config.yaml
n_layer: 14
d_model: 640
n_head: 10
n_kv_head: 10
head_dim: 64
d_mlp: 2560
vocab_size: 8192
activation: "tanh_gelu"
norm: "layernorm"
norm_place: "pre"
norm_eps: 1e-05
positions: "rope"
rope_base: 10000.0
rope_fraction: 1.0
qk_norm: false
attn_scale: 0.125
bias: "all"
tie_embeddings: false
parallel_block: false
init: "normal"
init_std_qkv: 0.0171
init_std_o: 0.00324
init_std_up: 0.0171
init_std_down: 0.00324
optimizer: "muon_variant"
lr: 0.011
lr_mult_o: 3.0
beta1: 0.95
lr_head: 0.00867
grad_clip: 0.5
warmup_steps: 200
schedule: "cos"
final_lr_fraction: 0.0
batch_tokens: 262144
seq_len: 1024
doc_mask: true
train_tokens: 902600000
steps: 3444
dataset: "wikipedia_en"
MLP neurons of a small language model. Each row is named by its layer, matrix (down: output weights) and neuron, and shows model dimensions 0-212. Each number is 500 + 40 x the weight over its row's rms, rounded and kept within 0 to 999. Numbers have three digits each.
A block is one neuron, or neurons of one layer that tend to fire together. After each block is what it responds to, as a language model described it from the Wikipedia text at the highest values.

L5.down385:514503547478550519528487509533536503522503473473445447444447509491577522489507495498487462454483537491501536510537406582493579483456566450531487485483444453464504468541515550502479523519579492412448523480404509520477551446516503478508426499429514592564466517540512565538503535549458492489488549416506554528423517441518467464442486477471463490493499495487443458507544474600556441551449498548428479505566564552490507507472539562519413419515505567512482579470522510468428553500463538507520521479495518507537524489431464431474475560527475499523482571431477468536508459539470502511401518484456528565543470511590481500491480477467491501507545524
Responds to: Word-internal subword pieces in the middle or end of long, rare proper names, such as Indian place names, foreign surnames, species and titles (Chikkadeva-ra-ja, Gajiy-adi-h, Deviati-ar-ov).

L5.down717:533485482522478443570512501427481492487500534495511556511536509521553455532469446531488535499531560578477541539565552531452526390457547501483546504502468489472520542423560509560477428459484526533479524514402508485587458468541478467522507520469555483505505541483490501479537534414527467475489467500518507496505553420547615541533466541510499570440462455508519473522448512477519482557466520526500482436537492437404489507511440458492510544507491470426464457474517489473536586541510538541575486506462520536495464556538547598468547476619463463421508408477452506519512500507465498458524476512421499525454630496501551499503489501493469586429534545
Responds to: Mostly the article " a" after a verb or preposition (has a, by a, using a); also mid-word fragments of proper names, such as Gardner, Ricardo, Margolis.

L9.down235:593468523539469526573513504529488517469444527500536550523474460474448509483461514537489491534510416531529546496432484552459565575582525507561507485479584539457470526544558483573480433506463470492474552508487499477523508537505495550445462503507514436513531517504533459522494415492504491543480562377478476503509522460444466464509527494503491530518419503491530471504442533537543467553505468518485531492495504473555471435473435484458536532495499565457478520498477549488539433474567479500478512523471440478502599549407445390545534546403483470483507568498412480473524525528547540493502611493496538470476399508501454512499518474448477523531489561
L9.down253:493525607499445513515480443500411519457488568549506499494476539477529520528525511511504463517501547497552521523489542434521486426511564573583532546548487499480437469537507468535424469505495494550591512466529508537474509459442492480552478459374492499475507475533449466490494496514472574498475462469544455477434481519454532468470481542434450519469449461445502588569477560537496544428528489512449601467506557508524506456438577473458478510507469500475525422491488553467529509535586569567437473475483505531429510523500469482554575532478507458488466513539483549465547538547552493512480491454539537511501458514519533495477547498533528532484500473
L9.down864:489493521488474489478470497494431554562465499490515541497440533487518475457489449473438482517499489455555506545527463440501487492490439509482470497482542507510480480435462488519425533432476454504553580489448424495529477427532465511514490503456445556550552583505416489506501518495543496535465512520468522546431476514472478481491331440507475493555527488545565535514459440535508459506514613468429548431424493493481491523455459447471603529494521530521512509541518479517482521533504491480591476565513560481479529540481474531594501524545446521483426459532585504519593507492496498460447482433548499481552460480441482527484434480548486472485541521
L9.down1306:570466471502546438540496471509563515523573485502480471458469466543495526479541494502511547525475527482525526526439462475450509536490551500527503544522464491521529463450456549558536522528479515545464550502459489516556553520532464502611429440510519488499534533482507553462487551504502517425558430499528514507570544503420457437565474527477465527491516555540534490497532441570534540495516448498467540513527527444536502514494493471446500457487523487490479550490577517524464497576504460548538529440467521452529471544535475521493468520482571450495416492507511471514504530488550461518541484497478561484457499494589490489546489488516467447461500515
L9.down1661:509491536475550484475473482408524489480468533499511482546530471539521562475503504484491478547459522593489496555564460512492428461501553576480449466485475498483498494526511448520482449498461530463540486508484457523401493553549479492518509478452527488546489553474488502487424450492526567518509498533429556536542439490476503440444439575532550502508544490456507527516520495476527513532491501450406506470491468490525378538500498532478488519436527459457488454486494422580457523555479474534465479545497505462562509513474446549409541515545449478406539520484423536493495474561479481484474503497429532485442497529564502466565468495517508475500496476
L9.down1797:516467542465461514496526546520568502501471507460512498459475418504461519490477497497511452434584529505513466513531527474558532518531557471534547499539508544461447524533504493545503470493516492493503488510596544582577531452506437507554439435470471463468549416459492475525487494466551486544502452498501513508474464461494560496477489479476520459453492568428557435509482532483511501561524421580550434505512455545497513519417513539526488465449449559538423491549444502492513514438423519537431493539451500482530434488516551526513483490467531507576497529521550521596584578589517484581503477507542514474538512465486428556505487529481473588469497498
L9.down2239:553409579516475525392482493483507478518531528565442498515566586499551567535494534458464500482531444532504478419479417577473540516542515445545535504518507569512524495485588558455502520530547519498511488542526505514499483497460450468548551551433480453512552458496495572489439533574501422493527500416486518449501484511532502468515456516512472452522466564541549496533487481492438533529486429492516584540541522530466553491475446489534432509457444511472539525556480547504497580500517496492498444462432552545469557508505499575538517514567516498523483563488432452476475439531478462525492504504570472584460469509505596432543473440460452533550588464
L9.down2414:574501475574565494399544475475529455490555501501482525481534469468492514483538412505483539529493468519488446530473441571474511476513580458541483498467475501576490567542488549462467489510484471571530485526555513475489475503604485513503497530505482487422430492413461517618488560444479450450524538475471459482468488536465522417551496564390425542547485401545456548489496631493507491519524533537562534553489496496454449473546479472472512443524508469532507542451568488506438471452469521447508500516482538511478499555447442425425540536504502468481504498512511506483441444527502551499488450464503577516478536478462532449603522501449501488504544530
Responds to: The token "a" mid-sentence, mostly the article (has a capacity, one of a small number), sometimes the first piece of a word (agitators, autism, adamant).

L7.down232:559574520481513462549559414490470471487489523465527494540503495583505440520472499539531493533455511504484479535534454451393451517479402487560482490514527487468517463461556539504521451506492553553456525552463539555576485487523505531546507499490444485442532460529564555495516413431457487449545466474491471494523437453474492524534491515467531498632553535515492530539485492512520485522506543506531563601467550461448530470495492523562505386473552560558525528483428537504480581521563445458529537489441477527546515581511402504505492525499557483477438481454521535506487539478485542517519528547424523483534545469534491444535524478508501504478459504
L7.down564:533531511458473547511509521574479473485463415480446468473524453495494501503441486542545545460572481475461546524514499493435488496480512543557492451553485511489469395472476472481545454459472460512501570488470533525456476536485464511484471474497513473488431499495475506381543490493541512513517529464514482480514510441554476537514488511469522572427437525513476589509499581566524453511521430446494529586483511500496433490478467553507512520515435509505472464497516555533590493590484504452474530449434559426562479571495469455579591431441499467415495477545458454484427562523488524508493503583488480514457564474550491475515559442533445632523470518
L7.down640:513470509515494554528501447534484455435440488547457440539462451462535490517453519539506602471474443530477449491449511454531506425442541442540612504483653566450509442526443520501544512503501527491465508418566494508486536510548411482475546533635495509428553465507513509497566526565568544481505468448440481606497510486465449509470515398473536448521503504486486524495479556515489503551489505456484516461509435484503482477522475526451537467501493564557582535562482543545477471530541454495490506406515507499544470444496523491478537555509430551469507481500577518554487538500582551542496557496526483544522467537502489541446558512508486435484521453
L7.down868:463512575511440532574533565473491560429521526446521554516584552484480581451489516434557473497554471501519507521469576436472551458484544492516494472484471559480523429467564513538503524497534503513463556523484449497449511485578425453486491491450509415474464580497510504444483522467495533419519531395520525516476523531509494548561543547464503524459525425409421569503509500530502541463495473544514483543517494454507516576451458491498489464496476437547486499498474545442477547512407471520516502535475535501441487487528470505517477546531508471531584494542464589483484497534479436461515426446482544485466458429514575475530548507479557482420497489
L7.down1791:491527592455407481542527437408435503491515465462473526530494525520512552569464505478511528486477512532504490501433487484551557550542522520528426460554522522447516517547536496518502398491483458517498515470439512517537576457527448436501519489512506428488494477473538536507473444437582460494504488511580518479494498553553505443526557515486545550498433496499591541465555484515513529493466475524444556537450509493480453523492432517614484464439516482471461515497510489479523454525521498471476433432451502467509501500494417395544563487504494428416483468520513403451435515576494504460481453485501441518544471474521471516564497487475508561492502468
L7.down1894:464517590491447593492469477510476536473529527534484468487496464524459491521494437502486433562477475485414555525443464534538483492535523495483516515546441526537507557515526506500486484499486508472534551460452477495516476472486477490537572503429486491586451526545440572454517488445480553535490520463486569523436465479565418450526484457542461535501514489538454481486469478546471495521500538487542551497530517456564503530486517522404497491515463562481491518453513489474531552467533419494528452509489491555532438507502472441538524497526379477460569446474430457530506467484424552489574497481536534526497461527487559483552535494524504464490529539
L7.down1904:563452603492547462505567462520544489507496498491472502518484523478481464403506519511502467510520456477447575478444537529497468457486548451539563502541502550471525526549553507494479521555506480532520516512583475456466481545573474495516493456484492471471502488489491545462446503489553507546453412458553530593538512460507545524468514452470515407523522533480547502521538463504455496582454487482510611418430414496536607562502501534500498461430448490488623463489523508519502444560479503572516511475515527429507507525551422511471549529525476508489481450475508498543455445512485453524455515452514486418487543489489453497457486496509524512497560537
L7.down1907:421536562537552525479550558530534466471500471519506519540415460590553509548521580556528435578507488495556458446470481530486522566469489527467485533490511487549524495488455450521450456534499464469479507491524487490577556542505484485513533508515402508558510484551544497504567517505476492493500515496512540527461456489474494530448479533568453494464446492489518426555519432501468471458513504483506482458527502460456502471424515614577454517424485457498509533544505478536541493553392566456517519500462454516507490581446584526444540569506499514427426528498548566423490477503496531546479464484504494555487534486525583539481480483505493511553502506
Responds to: The indefinite article a/A (occasionally one) starting a noun phrase, often after a preposition or verb, as in "rallying Purdue to a", "saw a fire", "A total of".

L7.down200:469485567489483530508498566452467456500511443528518553527566476509457486503494566497568535585501489548517510472500518508465497442442461520514477448476453467437525460493465570474545468486476523558500455477546489452501503542542443474485476524563494539465507551464529445546597503492576512520562427491406477566505386524510587467460539508521505419492567529460530452474530510531449496480458526404507479579517520444468570534517443521460503441429530474476461498476438491490524534506489467504449516569495495503504494545503541563555449434552456513461473563467438539474418505589418464467496471439496488515509519517617540402514445501452510527550431531
L7.down1370:533480555541486539496596500426442403523509487432512496565510564480586454497502524495546486512459574487481514483478567558505487415528599492447511479534482481537512448530524525474453604462505531468505519531493510528409498429478480500452497493526495452499456527614507521464498511556562510451439481528457517559546456438492472594492528462451453505557501497464527484473531541489512475457473514411505471534503533524485470461520442444462496496435510517513493433472439504527464537458541502490427551573538481565491448487473419530550507487545462507471535554528467449514473526502538448557404464511550539437488535429512455500507500461513508507517516484
L7.down1733:535513524524486536492521444541432572457538439567512551520525502446479447496463541484561508439430489474547534514535474480521501525445521457554468511552541493483480478525512512470493539383542437467499445571542457478509560539578399453523500485390523513489567536504497460514466407417552439478522468516562464540461451513529475508519548591534428464468457548478528510516455430491380482456504529564518517453520526559403521474578510563440466564469484471434462479533475485521544522520498473417475493502457534463548542482495530500484527486499548479462494459502491520461522525509496488515492537471451491496452601555455530542465456590547470515487400481
L7.down1895:526514414484500484539530462494497457547598448420482516489511500509483501497475425501458559451470537565429521523517528454530470531524471565457528472512464402539513515533495541505479460492426510488482505511491552588462433451526428442463477550540547485514491432499501488470526494433541499565588435558460458542500483441518499488511481503458500472512540527523458480477535525572430561536524500449529491481498564530449547467521541494454488446519443484518512478485464526440498461477480476505537471499519486485466574483467514509492496410479519502522545519501472514429486517562517594574421519453500519479510556497513469510514435534517555533503503505
L7.down2130:541491495515483541493505496479501453577499481500472500467442487483546508484494521526467498500513563526509591550502493464465561404470569474478454496494391530435457472442558470454486513462539447514542484527584488540468520462505515526430484517469560443563415507641501480514575481562509525467482504497436526544539490479478488466469564483484506504547539472466501488443485517516487470518496536432504432530545512512525506496562438499498526503444529552512505519461478448563502474511514534496433556578549471538478476494500487435539503504507457459519518491515456446528564487433553482497474521520563510514498481471461455573481474527465521497524506490
L7.down2210:532516434476503497457497569491525493477578500440468457519519502452446472541523510496517542461461519460483457482555477527483454524434519545587516517502476416521490481425467550487483465492501509507468487550510520576455433440524495464515489485399511510452511482476518472530544504519499517586523539414545511491555595516547516517485500512453442552488579406507523427460492459463499507512480491440504414555464483510519461529539511492490568491451497478502481518523446611520520497514520439548444459540457528599533545525565505519455469552436554510577522544551405477456491456452481528511494523587537460506503499520527448534476462552510499498502531495
L7.down2490:585471460542499543505433538520445477424492482498469507431484496462486531497526432491520509506525520491516543497502496501548526440452485498422507480494495483446508439541399569403519551460462527467497443485487572514484487491454526488490520573489496569511543511496525449525461495461572449480485499437533571575508561485467520543491418514503466471488515477535586490497570486517458554499484577471399429568492476482520478494485462481426511431463509557504508431528397522553579484533466479557560462509482436502476480478568476488534501551565496489529501526485485532478446567518534435527451539530473484530489541529510445445537450570474489484450495508
L7.down2543:500518483540522467425549453501484474446507503492475498558523526445468440458443489530480519544537463513471500474539490460467532546477505415486527512474423450471528576566478555461533472402501475564414475468433503513517461451514441440500484487475500538504542545460491493517515475481499494528514451497502483512475426417521474548532466484496469558470618539567494466509469472452546434494552545490483484483489483479411502492544435555483488494465525489520439506499448523516531435514471431502506485562460463521554487495537630501504490510480473524515552448489546513466387524513493584490461501535452460507468550464480533528404521517564477547481523494
Responds to: Last subword token of a rare proper name repeated in the text, such as Kuzy-k, Ofak-im, Satyanaray-ana, usually a person or place.

L9.down487:438540517483475550545546510542571456518479511542443518495560564440445494480487497603501513459571461471490456538548569585504506484525476486496511444495460402464497589515465554539491457441453478531454490455491525551498451501469468494512531503562492525489474508458511479471512517427483468544463512494526474503494490493485498533479525519582488493499490517503515510531542479552605524521498507570483496449509539399508498568513500521514577522516474479500470485530481477511516512517422541529415386479471498423554493508449487557392469524519539520518464460527493440593475491484455469598487531482468511553443458455508520486477491490532492449526484494
L9.down677:500569499468480477496511589467480437472469531538501543497483527486526524481406381507491478644550535546453550529503480550441504475473494535512557523525485524542403591515410471487496456486460498485549530513530438536468554550509479519532542511529494490490523454561474457544555484505507509476522488435485489509524488585530513542484432471484554465500488507542496526507512486484497587475509564530525494481478551510478446528545500491464536534544536503504502519499476493484514506470509513512457467571455467528537474454412554527527470508549530437475500493573515499537490514478452434475583491529450484454412531519469491497541372537519550498460512512
L9.down1361:485582510548521501496442528442546446392469442413507506507547482497555520427514431458463495454553463530496420454508488475486548486510504441493452535531497432522353527505499529475492559505440534478557508503415484491489540409472477520557484564475512505473466502433474552410487551515466522584471453512542528532494514466491522523528518525533465404533478554488570514521502500480467547486488476523514497467524477548511489547470523410468533504499509462512575493541524572513561541520479529461557525435539501486480551529474458540508498517570505467534505527486491506540506534536542483504520521525471545400491588530478460484459502500442469456574486507
L9.down1476:482466487504540481504482502514531504487573493472487550488588579517501462480486533474473512538540555496459511484478497590415531478483531564491515524530557455524504530595454478526580531476537460522490468519497475506520487529503564424500405469517487521488525544467514481486473510452558483537484498518497500513490534516517501445495462504464478441519463502523481530467521514463498560463516445498537488493548573523458477461449447412564465459543493587464498554485504547516503568551496482479500503455480522495572457432481487464447514402499497495521516511514550394567466568464524491508407417575529525522457508556547573424466536543500529452523540498
L9.down1755:482551504546436467533563570427516515518489494486542483587473503536502468489519446430512468448439574583486507532517501474457529516544491518513482474497521455473524478524456498575519463492426487575497517511484490486490490499500509509525471495520490498449580470511466534476512560464561562578568530438466481515518436553440443463519462481444479499473509442541545495481486512475484453557514462461386552510513539445522454502532453477467438521487514543487500510507495492560558413532500484509526530554425475525657497540568549484561566531480574521478456487534480491515530569504492543468522503479450522480504533500501522532477455581438450449536505535
L9.down2084:482529568510499447528502513440516499490468532520494488493542575443490565528491456493457475559535504502557470544562541488424475502448425528494555524512530436507497546508511551481526455494481524458502508475520497494508473459484503469507478516489497487434487527555482475583501480481613553530503491504480486493467501516512471497475476498455439476449536430500494499490505514499515502358519554510514501502587467471586543444503452511561533492497412479569598580505475591460444547494514416549612465449481506531442505473590421536559530514576497539527489463528487456522449443450525502462475483532480497514587510464467542485513516608488526542527564477
L9.down2109:484531561440520483438489548521476528484535551504542462577465520467592453507512425498527500518557523461576478486440482501500586443489490437484536464433507588502491463474461517572544480534516420484496518489417547476498475514507562555429517444556462495438490527542563507482491552503458457470453536430520571474498508501451507522496466556510508481522512497446525532531511506592531571567506511501422496515475448471535514419531562493553562503515502517525534496517466498497517538488536466517445470487486504529452448377539533487547481454526468524476507399468517445536540410470521608504475504517560455546513498543501460532544428524492475494536523541
L9.down2297:475399581446500555478564497474482587417523429436496466521458532405568498465479553448555460496496490436529513469495504433471528496579468493558410506514499539549479479491541496559541461580458537500525524477462440472479514489550506522519538548522502486496489540510526516536513474462447580496518446502507627483426605432526553470521450569514509567419488420453558487442506588488519476523534451500501532508495475568472504468493554499489489581485548478410477463528533497506539507522503520520476494482572530476530501484487449514512517503467513582470474450527487475529504481480416597533485479499492586594513516471489411488524523559493470508509489467
Responds to: Final piece of an abstract or process noun, often a suffix, typically after "the" and before "of": centralisation, inclusion, death, influence.

L7.down89:530586506537460552418433475499505454477472525482474436504493546446495549482563440517451447522504513505494531593536458507502505431495504523546520489556495438487474467526444530444535490476553446500500519494436488525498379451522532473397441473501494508421440487511504444497557514473527486464515486557487505501474484486435513520498564543445433534500525523526550485501449521488466505447579451465526523569514547526532547496533430462628505477439487516526506540545556488509523522512556516452556515500431498566510433457545574534475487489509507506541470535545494492445529481525501443484476555518490456602495432458573576472459492541438488532528582546
L7.down326:543507495573578545516452473491506495511452548601537463459512541511499466547399461555531514460552434467521436567464428524481519560500533557558525563520439410486491538518565496466462472490485540544476488528564537523514487457479489487544462505446455504486478528525528445448494475449574510498494513491474549500480498546435512545509507414457459533426487553546549452453464497502518482485506489432518432584540493394533538483502527527531499484498501396505422511434524441475425527562489502489470499629491453551474428536431492457523464494545508421578419477518516396549483521484447451526408477521476460496446507441495490519550483534515579540521426461
L7.down669:507517452540484473476370506549522505537521489508486492468508553477543539466508513494413461578569474510463426471573511506587471432490413547545519491525512459487442442512455516451510515457443476545501550516457488495489510551469500498524440563484494454473499504503503439491560543451530513490439486513458474450507436508528442505495508459491511463444588537478478509493475483462514520471508520472467508523525459414428534489559468438488438535468507446448513476485529508548432433521520484546487495540494550574481454472529552496480536536531550532556545406508482552514511497479481468484494471550513493440544557510512450467478427576525549522525495480
L7.down1090:517454522482475556491437462519539483496495566542471457372452491503444602441505485446555528580554511453500432486548495483552471469443417514514529484521547420525523532556568537504528445469549435532521519510427453444545508476495535465446524495441428475480599490534496503583516512524527538499495452518454423483480458551506455545485486458386419444462544459529471385489470512492467608529505466530549499486510487536470543466501461472546520497439434491417552495450494517496555511490497524450550440485460476461580540533459497578555551500583584460440523502480594439515451476527495516521501521517479458500558491431466527470479443553459496466532502540
L7.down1380:492530459449440596572435428484528427373526471530506518440568538487543514424506473489515481540509439523420533520498524561474496464441400573454453541497549474522582431546576535452444510389470518567438468481486520406433482468478541550432402556475396479489517493466499428520481543521495437530524531470505511558470520503506453465456483516480416539485498521475470476491467527474481530475486463510482548513549504493556534482542436497517484534524477507454550507481525542503512516533451464478539518532482533478474501463478557482567469518501495471477613586488520595505496544524503521539470487505525498527451497457473571516461467561483502522443515476
L7.down1850:560546465477465472511451466483444506472523597498482495519571525515518485446545494478489503511501416490471536495500471521547471491537480506538513500519525400518430495517565473485524579454508488542481545490418448573486567529448534531421577553503452509512507498470405493503458561463488545530512526472452541452479476516486485560462587535469501484520474584524560498478458495530495584525544418512520447515603463456560541525498491471554493460578517525527511513434560537548533425562592509549525560437487479531451484429562515524519489517479512443548496521511482464490501494455539443506502465529458511509504487489505479501521517508496480443447513520
L7.down1950:477444503489508546452477437450624453510561526554479490505464400498477459498491496413480545562471485512554534422484534507530510535465450491461543542515492486434502479501494456527484513455457461483484508471542541481469516535478460483521486467559465524507569491489470495520467478478469518465524408479558475484452493457437573443416518561515476496527517519544521514570484542547491500485536468495504478561513465497621511504504521505561466558508482496465533528469492480519521517483583534389457474607520465410452556520460562414526516562541477522453544489499513532507499571446449516529542538531477511467524444455453508516503494479427534552502563475
L7.down2000:459496476570500559469511501438502517468532495460471540529484481528527507485511533527487459550510512476523506522517509523551526531551498544567529556456503568456538518491481584476435522528524570554510481516481519487488538479526514455616542490468505512504580563499479483582414535499508481537560479551425486500457519504475431453533450544466566458543477528485556517545533435457490553527488520472512525475487508494486455497482475501462562381544500507522566492470449576527435447510500490468526501507511510497515608479524491453419496506548490492499525492414525526581501558487533510586497503476404495529557538511478556452486488561502581545458500513
Responds to: Final pieces of split nouns, often action nouns after "the" or "a" and before "of", such as -tion, -ing, -ment, -al (transition, sale, withdrawal).

L5.down1204:475512456510467477502492521468488430570453544521522537479503473489494525509479524541473479548594469539521550502521477529485510429474475498540447583555534416490517517570500534544560469410506487577480456491460478515555533425491457508467473559431544496389419451493536407516557513380467514487474455515545525531530438467519514522461507559447375496479491501518508477501443515515458564520514455485471411543547528471462547513509528445524518519461496456482478537495594567528558446511531487514497480502426479520472538503503542498488466540491499516517469538494525475482457489503523479560452496552460446514549479445542553588502520545503510511459507472
Responds to: Final pieces that complete abstract nouns, usually before "of", such as per-ception, verac-ity, prevent-ion; also section-heading words like History, Geography.

L9.down1206:479496421506511543579533434515417485545541544524545523424497516477549456496463429518555497442544502498470440470513410511436523523529478542562486421496525518578553490504534471475558463508573484517516501520468505517554513517541513455494450488533528551477518458524554453441504475437561536479532446527502425579446472532554511460451506586491471516569416483527459578548529489516549400540525563495575470529536514518527498508478498506514517530496513501555468497468524399503446515457534435503523456535487511477472542515518561475518499529510416515478601485494474406479463479510498529495536492493509535487551484467533572577543549495423509577496501471
L9.down1310:518440540536526499524496443524607518486501486503507488477507435537537491489491471548429557484537618546465455533557453551513509490537450459487561494528515529495512496482489531525527543480403491523513514435483483527487463459496509516485461484556521478527501523533496428428500542465522472495542426541560474508503456474496573476436512478414495546427500486565586515457556498518502514477486459450533524524527521433456459495507468545460503491439482511571523550448474427420420460484518528511517478513462448459481473441498511500510519442486469515531471505496556551474488455510528453554551536600489532501445474523466477543565448568521456557533444532
L9.down1437:481473480476477491483558533467479449567486503503482469481492466451506531479500429455445471399482511460482491507512524593495523443545496532507514575491549481502577520556520564443544515456513485461504480497477466533489486404554424503544485474523511537481448526559496545530475464564543511450478460569487521436534551464496392472478477514424508542443522474398492468475449455503485462471506537512505414557490408546530518476510491575521494460502517504547388431518525450612490506529478556494541552519538482475495520526486524455496519507502457453532505535471462464445524491430448535554471432477466515479537497532535563533545483557487507498475486504
L9.down1516:482412452442530461539551443497505466575503523544437471452475488401533477555486524514538486488568489560528456512449463574522483483545578558461511559465511398503476447419515542508514463546474490499489465555489568493423493503459572509410440473481520530470535463503487453510474524598624518504446494538543455472435464503535468538436544520417550431432487454560529490527587513464516505483494516538463491532537490533481524479452484568578517486482467534548494524461521499474500477465566479480529485553495505541446461522436491507504497502506450523504564508427567536453540433542483452509490482525517454494500459502464440494505553524514488501523455524
L9.down1668:485439635529427491462498502481558506511497513508523529494479508452529534466561450502489541473467527522539509515513521533486467459507515469485560523474454451463521512449469399487489510481552505446497487573517555483484479520511520476508489500485521549550508508491571495483542513465496535460408518490459552535531450391477505426469482544484511412499505483484456473512528512458519534452493524474471476521500555515436496479491515458472552501444501466562516482444496471497530437426495488534445585472494478542541411443437459549519555472496528505465492583525544468504495496417551464514441508514523488460487507497532423459571494488522484501470529426
L9.down1734:579539516454537555478512473500507513516437518487560461436517487574473529466535452541451525520511498492526427435473523510492446483584503536564530503494558498454528456506453563404487468548533535494491506552482414534472485504428456495470529526475534558459498456501440497522428514490487504453491492551485567551538529511535497525418518552448450566540451547523495476555491493495507471562500410505498501514487528465553557469542478517532507486449423494490560436441549494504479497476499526508476524416497503484453490411490453467500555491484442518449403598464464554507478481472501523454534455454413531516441471438512458557449486500515473543506491473
L9.down1951:517531465398507494507492474503419543530487466553510534541431560476515533515453531499492562482512451480464527566484538608496497477456546522466513526519520473461540530444505502508465450479484444492549474478480488545496465472480503567507493443480551495490492562548442527486532421547501627547573542386444542518448510503508507468471419463548539462554526508518469473468533525437520474573530569533397510437478447521532536554478484534479529504466500482461478474430474493510476534514512520562456442473533575546515471470472451426503481468549451447503528456460489470532498503474494565533529546540431552479502469436500554465518497485493459549545456474
L9.down2316:518456499479573479477514509511526517478493521478580490468534412496421493418551465522518536428570530473508465489507483444560463502480446500499463489572472497489481478531556484421479513489550467507469537512542456493446529550548514479583472540519511448546534544498531468540442489480457488486434550454553522631560542530595515474475533507517566421482533477499479481523542408581516555489540475492541487486455505455473463533466452482525532471517516514481462475601526521522588479472482483503440497472460495473499464499535463560517511460525553502513514491467528453413452516469524580546542466454499530497504460501512449465564506431550485431476467517
Responds to: The final word piece of a multi-token proper name, usually a surname, place or company repeated as a sentence subject, e.g. Tay|lor, Kle|in, Safe|way.